config.yaml
attn_scale: 0.199
parallel_block: false
init_std_qkv: 0.0179
init_std_o: 0.00352
init_std_up: 0.0179
init_std_down: 0.00203
lr_head: 0.00399
warmup_steps: 39
MLP neurons of a small language model. Each row is named by its layer, matrix (down: output weights) and neuron, and shows model dimensions 0-127. Each number is 128 + 24 x the weight over its row's rms, rounded and kept within 0 to 255. Numbers have three digits each.
After each neuron's rows, "fires before" lists the tokens most often just after its 100 highest values on Wikipedia text that the model never trained on.

L7.down1163:150136161152111112112062086151126112133145141128103146123157099095117165146154152142134154137153129132144107126116123123168124075128147142113129096162149133135119164128128149121137159143121113095145100110136143122119176075129125123103128108088086125146143135108139146095145132151138096138109135173133137145108142101119155099123083109139135154138140115122111114150103156136116148166119
fires before: ", ", ". ", ": ", ".", ") ", "\n"

L10.down1305:143180169117106097141146148145124142152134128133147105139138144108118149157121150093121135156180113102097120132116127132125123117186114119062136192156128138145109081096095153123122158110107065132162147140129160123164157123126104147137135132134115169115162105113118139125060135114122091106139167173113095100182117123127121120120120142143118110180131106144085136155113143142124116124128
fires before: "ated ", "ate ", "ating ", "it ", "him ", "its "

L10.down1001:128122119105104180192094125124140150109100171134139170100173075109157159133124138111124152136111159149118131102131148113113127109110114150127161121157109160135136122117192141145148132144136134122116133142139107102133082145139127144097081123136148134109105126154134126113094135168152140131109116134130128149145131101116119174131122079119148163102142110147134140147150131115130128129129
fires before: "("

L7.down1428:127119126153116131119135133125151148107122152157121143131154145141119121113149158126087117163159108139103121114128145105095154142150142127128070161133125069113098140165148114141075144127115142106136124089151106138185119177169109070156093133091114109122133128123170151113119127119152089082104093179132097100158085140101122115105096130139179149109142107139104119141145149129103077127135
fires before: "\n"

L7.down2244:107151144081123134127123141094124134135123129146125131104172107111150149157128154100104097087137151122153143118156116114175106114116127118146192145128130091208127103105095088134143149137119126108128149107110118104132140109154137091106139113146115099157163173099147081142129122111123155146129150103075143158157083125140135139130174105157128112144129106140149112141116135128144147083118
fires before: "ation ", "ed ", "er ", "ative ", "al "

L10.down185:132149121143117162118147151100141108113080125117108123178107148080138120163114165149145138083123149090127118145126122121130097126134136181095121108147153165129170093090119119143172116166187171135126119138082145125165104110121112123138136078145119144137145123140142118118125112168180136119085119168096114118123154136146148191109099150102174052142106126095179115120145122150147115152149
fires before: "\n\n", "\n"

L7.down409:130121131086167102091141101103107154128117105125090089121113097091172161136145138183129134151103099166142128139123104146126124144160166155144132126095110150080099131157150122145094121146086186101123160153159173112115120093107148137121104162121102131162114141113104069117149150151149126119097101153123134147142161127132131147121098165159144121108104136120139115103107156126097136156137
fires before: "of ", "later", "s "

L7.down1550:107134141113138114132162179095162140117125130152135099088144141131132124173101124084097142114150155134142157134123154155132160149135159111109133161130146096164107145096149136104112168124118123141138169106160154167117135109128131124139126132115111135116137125132134122105134118154149121166189128116095103150092187119100105108163119086155126137110160136128123163137127176135156117106080
fires before: "in ", "by ", "to ", "as ", "on ", "at "

L10.down2064:126123128133140111107155113117079088116178133123113140126128114109101106096076102126105161114108100079139133087120112095126091138151138133135080180130114140077114151150103096097151131121086129103164103134125122128116126137101157113080113128114111122138151172128136192124105144106145158131158122124130138181110120141139161157133148175120122119155136132160138136131098145167150095151117
fires before: ". ", "., ", ".", "ines"

L10.down943:137109118148153152122116114132123126109116123123154161130120108132156136100143099130150157111156137108106112125093096163083134144131150127130127132115135075072103130175149160128158131142145105163114138155142157130149156160092170149145084121125071102123113102156144159110123144153100078132110106160115104162123131080147119171158113174137135119138128107117174123148090129097094120158140
fires before: "| ", ", ", ". "

L10.down292:114131112166161155113126099145137106111184112089094144159119147125118123115070116110131163103128131108102107110134138159126124133155165111136124125165118090187138111126093160126100100139153145127090129155122120106132115193141091124111154144095090126149164115115114145150126132156128159142110106142079112064130108113130097152143102087131150114095123110151132148082122200108127185101174
fires before: "| ", "|", "G ", "D "

L7.down1949:115134130136119139164125120131126151167141168132091101133113120103158122120139121115120111181113148121142153109106095170139150117131170134129095134084096090130136124137155146121165124101150155142122128133099120126155109098157134098163167078097129135169127159113139125138082132131126173139142112157120123152159162122149121150151125137137115160112141125144104161125157104082118082106115
fires before: "0", "0 ", "Goals "

L7.down1112:113136141083111117122163108150131125160125137139129113139122155154117160158116142123150118132166168129125138113122103128175155143111118177105145118131184108068138148112151134151128154168082153086178128116173124157103118131131144134090108129144118118118161138134139112121115165158130099112135157131127151157096113089080179154155135133088192138149132130125123180142122169102139098163121
fires before: ", ", ". ", ".", "\" "

L10.down1017:147086141110115181105089099108093119116139136110122120126115173153137149121086132143105139142164123118116148149124148093109139085159173136085159118147108126100105085111134099126108109100111143108148126126166141150156131093117193148103176115144150096088147176136154092080137096099152137122122109167143169129100075129130155140103156119119133110112133167153151176110097171138111125136120
fires before: "of ", "of"

L10.down2038:070139110125130115110135117123101141144111113149130149136126173172147130145095119102082152153114140099134143123116158146140124146163143127143154158095086134135093122102127096176135147111115084125140122168145128121160173118057133108130123139164116168121152126118094115159145112115111133123134100123111080132152093117141177129137154109110112145154091070160142150113124105151133142107139
fires before: "2 ", "1 ", "3 ", "4 ", "of "

L10.down1167:133143135119104106140124151108123155101112095162098131190135136107123132147109122132129125114139115080125102144144137142149138098105108144140129110171113123121123112108127143150158107118139153151077176202120121112120105122127144145158140131107141123113107113118134126164129107143147129135142105140129152190154135157133141131128142146080096115125116115115083149143165155163144139120131
fires before: "of ", "to ", "for "

L10.down2097:115148143155148146136181148129119140103153116111103107095111129156108113123188159131133135149154101121129102082178140132126118129101138089111125169110139135169133093133105151122098101132110170119132135104122108164141122140139152161113148131128135106157145084100130131100126137108093131150120123111106109129204158099175137160127148106150106117126105116124090141106181162158136134146142
fires before: "=", "("

L7.down1580:125142120120142135079156114112119109099175108071107115122099123138125135128133120075125131096148117157162125130136145120122157147151115124114105125142097174145119119139175125082154134100121165093137165128111110135142121153088140092121110131113117133151113162124128164153134107155128129122117100159118123115122127153093150122113109128118118141137131119136135145154088126127144060107096
fires before: "of ", "the ", "in ", "for "

L7.down575:140111125089146145147136102131101139140139089143150175087096135150108125169113147124146117153092103098119139119080134123107127114134097121117093139127129127163139113067160166162136176143171143144103103137155060098160168096135140127118144142100176122161112100152154132117127121157137062151114147129115151087139141150115150184128153083138157145137096100123125125135085169111090136148109
fires before: ", ", "\n", ". ", ".", "'"

L10.down883:171097164126116103125112146093109110147124104102098117112109074108147117120136164126127102108102140122104151156144102159143158144129140092113125107152108135123111163121118119130147098171099135117092147133166183143154126109102140164127149117124082124119146114134146111167136142131179078143103120085116165144143123167122140144121126099126130088142106103138133141139134122148129135170108
fires before: "'", ", ", "-", ". ", "s "

L7.down681:082142132131152146186133106127141120123138135142126180144118137144096094145130090129134105141141142102138149162152154134138093078066129140131139142116104149152122166147136132129105130174099147136103117116142148180181115136150112183098123178074134136056162135131165141130138143134105114151135099144117139142099096099152167125116160199124104104160094142134139101139104119137111154145159
fires before: "the ", "this ", "a ", "his "

L10.down1140:125111163114086090158118113116103135071130140161101080153114132134130150169142109147107147093144109103122127138124114101152123128118141158130165130159139119134127164168101138126096154116080087102163097096170102147141144136135119122178112112119121108152133143086146123107142096138140127108115144164115138163162083153135123124148136126154129112127122147166109140142109136143151161206122
fires before: "er ", "er", "ers ", "ers"

L10.down1718:129202161104128128128152121165087108121142116108111129108144112113119133163096129126152136127145112172167110121090163140148094146130138161137157111140117096121114102122087164131095130125092140148158136101133063151142161115172150121115125163124124099134120125091141106142135126099110090133128099133126096109148075129135165142118146102111105099111158110124116161167140127085118145107163
fires before: "\n", "|"

L10.down251:107076141124156106116127165110132090132157115149127146105144122123119137120116117161136114132107102106129115140110130118133119149133109128072133104135133107108145131178146141125113165126135104117185156066120071146153105154124104133114147105158140150127112115117148177151164103175145154139113130116137165121129120120119139151049131120115112170131124134102128122169180138167135139125138
fires before: "of ", "and ", "in ", "from ", "with "

L7.down1732:099140102065094160158099122126113129138127108158097134104152118133128092119106114144132134149126103129124118167129126127124107106120127138154123182129108114156112130137128105127108123137090127158113140091154119132134111144088124151116117146080179139130108066085105105118095077088137116169134115120154126150155156141171090088139128127122172096133130157154185102103127136122114123128119
fires before: "| ", "|", "("

L10.down1920:123144134129132097096135137116129092107085120116096094064129134149154148143132139122133111107132109123120118129142096107111114064114142118135144159130114110147179132083152111112154131110125130179135077156177120116099155125121139130124126140109097143130158136096072115152115173134109126102175103098160152103168133131137136135137202136146134107116134125144064166084139156109141097124145
fires before: ". ", ", ", "."

L10.down1638:117138075092181080164130155105117120112149112152115099095142136133143110115091130114159130136103125124109116085123112093147079165136130115145169117135100123108138122111162135156120113146125125141119129127147130099164134120108113126103157135166183076150124133106152100163110132128103138158134129143120144154158112150120120113163112129077152141071127122125139144159143129135159150110146
fires before: "in ", "on ", "of "

L7.down729:127140109132138166121136108113150110120196081174154064153100101152135108105123152132102108099109120174111146094147150102112151100099139087104092138161130142109093143104109070101118140115124114139127086101108100157106154122110120137111122117145106126185115134095156137119097146135126162147121111099081136134143131159125114098161137109161111122139106114102139137107094100115119134165146
fires before: "er ", "es ", "es", "ing ", "e", "ers "

L7.down2057:176119202136154118139146138083153110087147172102118134110101143116137088141112084134152147110115120182098130136108131100144100124122119175138136166096133125083135121099122137090164187147074091124140083078125147104202166075123151119133119162121126075128102135123146131185091104129139146141116117185164135166160134133107130119140126123133136114153135113137132134106129133118150159132110
fires before: "s ", ", "

L10.down1833:112125120088140111151178130108093157127129129103096128113095153151090135166151124092099141116132116151114067146144149131114124165127168116110156145098088132093142119127120131103095104147125163099141164131111082168120124138113132128110161099126124122148152108111104148115105142132122131102117124136115129118136168097177110153111126080125117100134086102152076116141153145136147140120141
fires before: "| "

L7.down639:174157115101143128094122114119101127115142084147100180112126072134171096089089145113155180155136118083128158100106159187148109139117162162119105173178113137139118133131122143131132100144148143177087130101125106092107130116134152090149095131103142144127147127113136094150123125136116128132142086135107116114127104149121121077118129108097168134150148127112131126136118089092120101152124
fires before: "| ", "|"

L10.down1329:085122097113150142104106154136155139133136066155167168184131163112103139122141186120110128151185100118180105158139114105140115153134104101130137124128105135145141107172111130138122144153147117117124173180129119125131146114121135114139122121162116091131127147175155151140117117117107126141116113173116130125159148145141119116105125095105128147112120103138101137115139127150129079142096
fires before: ") "

L10.down1550:174136145149166061107123091097124067089092101121081090123129145186124107135137144122096131157131103148111153128159108102141124139115090143128099129113153111150146092106123135136171131126124116148140077150150122128105152127129160109166139135124091160172149138118163178162108139165175140095141175172113136111116129137120159141166150165114163153134088120153141107113132137105113109133097
fires before: ", ", "s ", ". ", "\n", ") "

L10.down876:121119103148128133138089116128125120123133129139125147131124130143094092162111089104148118123095130162094143103145135136142154126113114183152143115147153111148115112121132127165144138115157169126153092113117133170145137114129149116118133129147136156118163073141148125097124141147084134147121084083137113131060126167095120122112160148135098149146142117110149160158110115126142138141129
fires before: "|", "of ", "phy ", "\n"

L7.down1967:137091159130144179157117090138130136153146151102145095115110135128128109140144106122153135155144146114102117149089151124098130118070176097117120151126159111141096104115131159106090108096110129118143147127146093148135119115119137145133119129121126127108123114136141115139138090111079153137138128178132108085151124171170138152139101136171172107114092140120110136103096099148156095101124
fires before: "| ", "–", "\"", "High", "|"

L7.down1166:116122111124072145174129109135130134146068115136109129074070141097109098178159118103156117128131119165130122095175136129148138112134141150126133104137172117108140110153107153126091114141128122136117168095131127165136151109156109133148181100108137138134143112106090127111147140143140134090102134130151169146131146161101123130145122147103095132118121110124142117123120129085126141142111
fires before: "| ", "|"

L10.down332:137163183126091090185122135135095099163116145117149094110109134126163136114138123103145122172128162141115105113143147141136144131138164108137121078147124134138140146130121097116125087071086109126137119135111128118108129137127200138131137122139118147183131140077107059130162171134103101067121144126131093082127134104093154091144160120116164143166131128123103131151103135106120115113110
fires before: "- ", "of ", "ip"

L10.down1830:141148111108125153145177120063151071146092143146127112089102124151138137132144141138157153129128115155141116138108155129139119141125105144166123148098078136132132146094141098100130182144119132105136127130149142091107141095138155081100118124135136160111154099120138109105143142088153089088146124127122128110109067109131153141088099131157135158135120116141079128100097154155117109134171
fires before: ", ", ". ", ".", "\n", "\n\n"

L10.down1772:118111151169152075101139093109127086116129136107120120164109095137174160170133108146142077199133117132157102129135131138099060130143129124092134131134149141108118152100083105092113119126103091132168111094107135168129121118171151155112179096174117141157177129112141135137122117186077159136143121093121121125114131115170155134160130116113109137117142177128129098141155165141120105124121
fires before: "of ", "in ", "as ", "for ", "to ", "and "

L10.down1331:123125117135127136139137150130118169190066098105133102134072144127159125114125156106126096128111108118117120112145164133142117129144147089128150092113171138118155143112128134136116163144175169147141112129148126124154113125109137109078088156127117114149146105156147104113133135147146134121101139154152095117089139082165106148135110128150161122154133147129108165104099171132122128102138
fires before: "is ", "(", "was "

L10.down1239:122128139124141119147131117157122114089132112140123128086150146115192124126136131125137112151124150129148109137151089123135137132134133108125159140137146091119107148169103115155101139119097149169138115124176176136142125143130107134164114133130120139101136120110158116134118150142134119150120138176123177159159128129097140145107108143117163141127133115099101179157127139161157145097112
fires before: "s "

L10.down631:110145098135106133123125137175140190150110128112095114080157118137140146131115128097113137110156130148131159128094120161114139133163141145123106149122172160165150118086138102052100116083154125164142074103091141108154118144143097143090172113122140140116119112115117145130096109133132115125150150103153123118113128071122155168123106117164125137117125125137132132156101096134131129151108
fires before: "| ", "\n", "|"

L7.down294:128152134095105125151145123124181106143168147147078135118122149138115103164127092136125141153142138108107136137123109158113117081106102097131154137157123060129102149124153128132120131106126130100129103123153134164098129114122117134152143135130141124137126126122129136114112094148092161112151123070105120125102151131119107141118124141127129149156121130146110186153096101107093100091123
fires before: "of ", "and "

L7.down962:135105103135170125138149167134119147137115140177138181083083129090126122138177143116136139109107125124107095087125146117132090113140133143112155115131150129148112151127120127118148144165110125117115095150145111114135151131071146152111121078152160174127145140088117171146149173173116102135134139061118107096130132122157085125182127150113178168111144131119115112100106102149132077072147
fires before: "==", "===", "("

L10.down2047:118106175151116126126116099139173151122124147088123129153097157062096157124134094109136138095163123117111153106079133112112128136149174124126156151094103138153144112128126133135159161133119126112107132112125094135140114104144112146156123158123103155149092133068074117107108098112110160176149104197146159118130157129135155165115138146138131116130156109063123137160095097108118177163118
fires before: ",", ".", "st ", ", ", "19"

L10.down550:083103110107128114155164104143136113122113128136113098161100147136135096137137124111153162146158142152133095145099163122118112086103124119154132103128171137159131109183114132135142088116148169084136144123119108134132088108119102132145131092128148140153124136145155136143162148127139140112152198168141123089124148105135135136145094123147133133072151130149112147123126136165111108111166
fires before: "\n", ": ", "=="

L10.down1355:130142101113135094163125152151127121154111130085102161109137123045103134093159172136132112109102111169104081112154144160139116178117097131128102138127127161130129110132113168115135104153098136159142121120168123120154085128106132125087141092158159090139113138081185130122132113144098151102124114152095148181113137155115091113179117126132108125104137167092119127167123148145128113104168
fires before: "==", "|", "of "

L10.down2279:160121181185192126115132141149156120156136109145110133121118126090124083092150134141127116155166100091134138100114192133117088091138174103163129112151045165116125117143133112110147146153125095139118127110112101124104111115151118108105111165172136173150142131093150145152115125099126124102103173118115119124124164089117129154137148128132135167111144135144110116129153144151094093151099
fires before: "to ", "ts ", "ts"

L10.down426:120131129132163153149149140144106116157112115138080124156173119149132112160130137120071135137112116113160093121143189151107179149148117144161115172127148173110146118124112145090135126107125097119123152144105135128119176117120088156142109154148142133124110125105156133154126142147126112119147102138111121160111127089156146141107102114117161114140111128154073151093109123126104113161121
fires before: "| "

L10.down1384:107096138078153098130171116079133143101099134144153108137104126134147126116110109123127161125161144157170140123127142111160110167141136145112130099102128171079142108079154126146157130180181115150167093160094137138198104156089123140152117143111113119154123151058128133116167129091129156088101095101134169119111135166129157131103139105097165102139154151158139112105114150146147140124118
fires before: "of ", "in "

L10.down1405:133142143099138163088151125103109137103125133079102114123110132141092130150123117109123158138127122089089108100160099120123101129146098120137152121122127132152131130152155131115125125152152144103117133111132106132124115145097153189166105170133150130132086125087144120094147134101124096094108072143120103092105099148124169186112135129113125158131150109127139157122116099172164101136116
fires before: "of "

L7.down806:056135110134130143106132161067136124107136129101101124123085111121126119169097120117119125150123120126143106126098155162145134117156136122115126111146106147135124142127150132123141113123140121154134143145105154155130102153117167165124090120130128075120123139123153134122136190101110116098088131087129069144103130138133143141171120121150110105129121123129101141166151132122160084100138
fires before: "of ", ", "

L10.down2039:108131118080124134184125184119139095157189133138117123104123103093101102131131146097145138091088118113163192091182172126138121081108142125116162114096097127122143164158098146097116122135101121113097144139125073171121116131169125082125128151087084124100134110140124120132121134125181124156153158141148103095107093089157117158103133161122153160139127135177144113124101099147151132109138
fires before: "his ", "he ", "He ", "the ", "His "

L7.down596:153124101107156184093091139107156134164162133149107130131129129139119129145135162103120142123170153140117106090144179114095114165144130108148161118134103100132110145175115106099143163123131101132148090163161100150159102091129114122160125171134115121114092122128137166102158160157151119117135088167117126138163130146077158121136136137150140141109134141146154123125141136181152111157145
fires before: "| ", "of ", "|"

L10.down826:144122128155133146111136112157130107120137117056111124147134119135145134164090140117109136129165099130149152136163144111121136149111168161179071132201167135108151105073145127108106136112136169107117138124119122130138128126124103125162118153103131137134128121156205129158103110132115105136126162089132118080131145101153140142184143168144103176142124143119128125154119139151113089121152
fires before: "\n", ")"

L7.down897:120112117117122129109115120120121082136101095163120157140159138117106103115106116169144134124153145155139149108100114134106141122153107155104133147152136102154101082140135152135168125112126127126093112127103123181130142116114085140134091139115139122121075144124118144142107109133122122128149114117147149152135116120070144133120123118123156156111121114138168153120172146138082125175108
fires before: "(", "| ", "of "

L10.down1362:161136122140150140158111155080094149130146108177079108118144101158106137120115162093072134156126084145115115139132128145139102141109150103107144147135107147103133123076149146170112128140161098130143160117129103163124148067116118120138100147132129146112103150143160121118159123112167161053112061157145102115134113135146164058139167160086127161115099116130126121143111143141151092124111
fires before: "2 ", "2", "3 ", "22", "1 "

L7.down2266:113156127128129157165117139130106113135180105105120109098121127129109172124102138161114119175124127129145133125152065144111093159132126130144134171133130125118165133131122154128118126128084124130118147123137096128108137125120123131139148134127156125116127120140143137145086141133105086143118135107111135143148146140156138140156134114112143143161166091131156161189145133167135120105146
fires before: "in ", "of "

L10.down207:181135133135158078134154145142146148098143116156118130158166136124133094105133156169145133111139146077142101175153144130113097089149167153149184100141177112103120153119086119128116144139085139148120135137133144146164126163106113116160119142146097109147135090148179131092137137122116141106134104138124132179164157174097139124149140132154144131171108149130152158134098106130142142117136
fires before: "s ", "s"

L10.down457:079145192115167148121163141139129088143109095094127125117143108152143140130131152133131143137115108132141139156100094110157111107112124162129124140190109196120150186150095156100148133146134130147110139115129130123132130127171140097134106102135118129124132124079094153130076108129106147142146162150103130122167121131105120123129121115171152115127160093147112116085118145148166145112130
fires before: "s ", "s", ", ", "ers ", "ing "

L10.down475:100131106112118157129136136125167137099181090113136108162158140147125112131164150130111139121120117076104116111109128160144131130104109134076070092140140170104134108087112089151097130167133105126108120144144119141143098117132120128129151115110096139143102124125131126127098106132153131153142165128125134095107099138105143129146128141097158144086127136116087146154094146105101145161135
fires before: "3", "1", "7", "5", "9", ". "

L10.down198:164134112138142113142090129130113129121119149142152136101119114159127128118123183106118115135154139172152112093113160111156108109140113118120133140128114103121094141119164108122106129098163118109108112094148080108101130123147093113160154153121148140114106133156112096101144108114114129162130133107122121128117156117150119127153093140157136177094156076150126085168120178130104135120105
fires before: ".", "Republican ", "Democr"

L7.down1538:111142163073144187096136123156131101127115169118123097136101078143082123130120135142199152094116172133120146152146136130157150135096146170149101148162111105145120149116147125132149138137101097129143131151176161162092111124135145175134140137097153135142142134127159126139157095149180131163130120172113098195103133144103121116100137190158162169114115104096112154135115134118079103107126
fires before: ", ", ": "

L10.down291:137118176153122113130121158145096129130111122106111119126114114124129146165154086126149145117111154113149142120133125091170110160139134143128114137108050077115139145096102146096127194147141178097109153141139133127135126139128156058108103107100129098149167119104140143111130123103119151139148175117140154119137141169129145096143124133117144071135100137138138129081126081138130157114174
fires before: "s", "0", "s ", "–"

L7.down2273:108085133130101160134144133159120127121109110139120113055142134104139117139195156169133121086111158101119129166132095131192129148163154136154162123100146140147143158127161114115158149164130135138127125096153105169158166178093145089117171139141162145118094122148126134116111153135149154150159144131127172138174122186134113132136136136107169127111118154159183115138146116121189113120146
fires before: "s ", "s"

L10.down1180:141089163151131106148145104128135140156123120154073135150143163118153139104117113140115122135134093162147103143112149139136100138127107088120159137124141104130129103132111125166136122122111137113158118094154108166157132168066157121147123090133141121139146116124130135129145157154134124133110154128134138085153166123136149093145131107116153154178117104136142143171109149188100145158117
fires before: "of ", "in ", "and ", "from ", "called ", "who "

L10.down53:114168146105159105144149130109106134166094119131080133081064107166152134114132111128137138115118103145141141126118146144146089093133105154122147140105104129117121118095091142112145117136166143143112132139140134102121143125142116148122113140146157160130105131108150162096137127171144131093114186137109115114152116133095162155151180136168153168090114104121111149125130157150152117152147
fires before: ", ", "===", ".", ". ", "\n"

L10.down2298:165142197081167103126135089081113115145156123110183114098114134071143124132140151087086142145149140182137160121125125129099110146126168122148147085138175111134127083147129152128164145120119111171166198154137151125121125151131129147126130162132111137137138190122151110146149119187139154133120127159108138114132093123128141115092115155161127089124122150137121148089161166100116133134101
fires before: "ly ", "not ", "ness ", "er ", ". ", ", "

L7.down141:125146158113099155143139155113086128136161117090143124140119130131123106131115145128151136082083148135109113085125108134161128116150121188119134083165126162125123139082164142134156151096155093160164113113097170123156159126105163103143067133132135107161105107139130101081158141098156137138125128142143115126157112122113114107166133119102124133110136088147139068165095095121113137160110
fires before: "- ", "\n", "1", "2", "3"

L7.down2219:124093128136082114141148123135146095118078136146132115113119097092138107101141145082151143139094138134142120154129148127117121153098136109153095130125102142129152096139116145095123108105119158154148135122173134126168135152144112153135136154114102120138151069085137116146154154113078140165122071130127162137153139118131148101120138109120115155162153089147101129107130193195120145137103
fires before: "to ", "and ", "–", "until "

L10.down1340:138118170135098108111129123113101168126093155108126133144172111112126119119101191082119126117090141169083142112112163121096147127142102133125121128116191194161093106155138110143097143126137125119113145111116116165122073120117115135142091153103093178106180125146140195163118152129133134130111149130129112131143125132162147180084143082187096122082099125149152128102089157129120129128099
fires before: "'"

L10.down527:122111087123150119111116137126118173147113123153086171097113070154100142196137095094117125095154125117161130156159133102092130127155109152100155122123119145094137131152105159108093107107177131146119124142110117142100104090150171150158119124093165142172134097124120123129136139154111134103131107162139112117134150159147132155131117107133117136103130085123082139159125138133132152123155
fires before: "| "

L10.down1580:109155144102116115129102188147090147137172150117052126123142134155129163114138084106111144129135160084120121136151119134102149130098150136134119137097140100159131135086132148093136153137145153138119114095115112155127108074158163143124144091108127104118178139117149142135143090128181127145131144105124167132113074095140120139139185169159145102093136118142075135108153105143226157136151
fires before: "by ", "with ", "the "

L10.down1880:104109157166142123126146143108127132131129154152119106168098131121126177078126122147142136070118135117128157120153094109115116178131128108078144106145128137161128141152158125129116120127074162086144122106128145106079133088144122122166126178116157122143134151131166141141117150128135129160106145168104154162151155146121155135145143116137175113154134141135121133126117161157141119154096
fires before: "of ", "ing ", "the ", "in ", "a "

L7.down2235:148163129141127162102156148114147131145129077093160100138104112040126129132129171113154126128139108154147114142124165214091137130114155115163157159126116138129157133123076092130089124106163151167111178155096138162134119103106152149090110157161104088146095154125121120119141099147118132138100146117116115092146169120088153123128071124166156132118133116131145133120152107107112100140148
fires before: "to ", ": ", "=="

L7.down1741:108114139111134108126134137159153119140164131145070132153152199142139141135141110133127129056125089129103162114156116123130134132119181157134119117113111139117147138115146128127143144141135148147164129135159114182114144121140099145114117117109107156122115153129141136106123158129139111154107163087143079148120126120126064124132133146155100118148174080136131141124084183127133087109136
fires before: "s "

L10.down52:112162086081131107117151130141126084112123080136135130131170138133095110141123171137140134111116107146100099134111163134179113116142180115126122092100136117119129133083107141115156153147124131107115160110142134096125114113152165140128136119178146107149110126113122094131153116120129169147128128177147120122155123142133187150126190100165107154087127113115094139146172152150087132103177
fires before: "and ", "who ", "in ", "(", "2"

L10.down874:117154128125114131129145113110185127164138103102140107125140110121154111113132166137106167115106110138116147141127137109155154135140106101114150147121144101111099139126160105139137174139132139114123125138135102148133091140122111133164135147156139145121141141167145133105090119140100145123130140137130163154109118084106138135115166109113150128171151144144144131179085163132130150151141
fires before: ", ", "er ", "er", ". ", "-", "."

L7.down1671:156163142150172171137154159141078100117107143126118132107102131136130165151118134154136089145152116130151112139115164092099145156154122152156113157100151109103146089095141154120123129071105128109137135117154119116124114156126127128120127174121125117153105100154118159141137100147128167161168129216127099107123132159127160117165132093137135091103162148130100149094123147139118143113169
fires before: ": ", "| ", "\n", "|", "==", "38"

L7.down1012:074155124116117137139154146098082111146102123129124100066158155145115095109096096121127093107104114114115130120143103099151128102089125092150145138133104180108132139147120121110101148107153129124132129138152118105132116129151134114090137165137126143143124119124102157143146137118101116087146141180103119134136155131122070141128098143126168137135133111131150150140118127111091166106080
fires before: "in ", "to ", "and ", "on ", "than "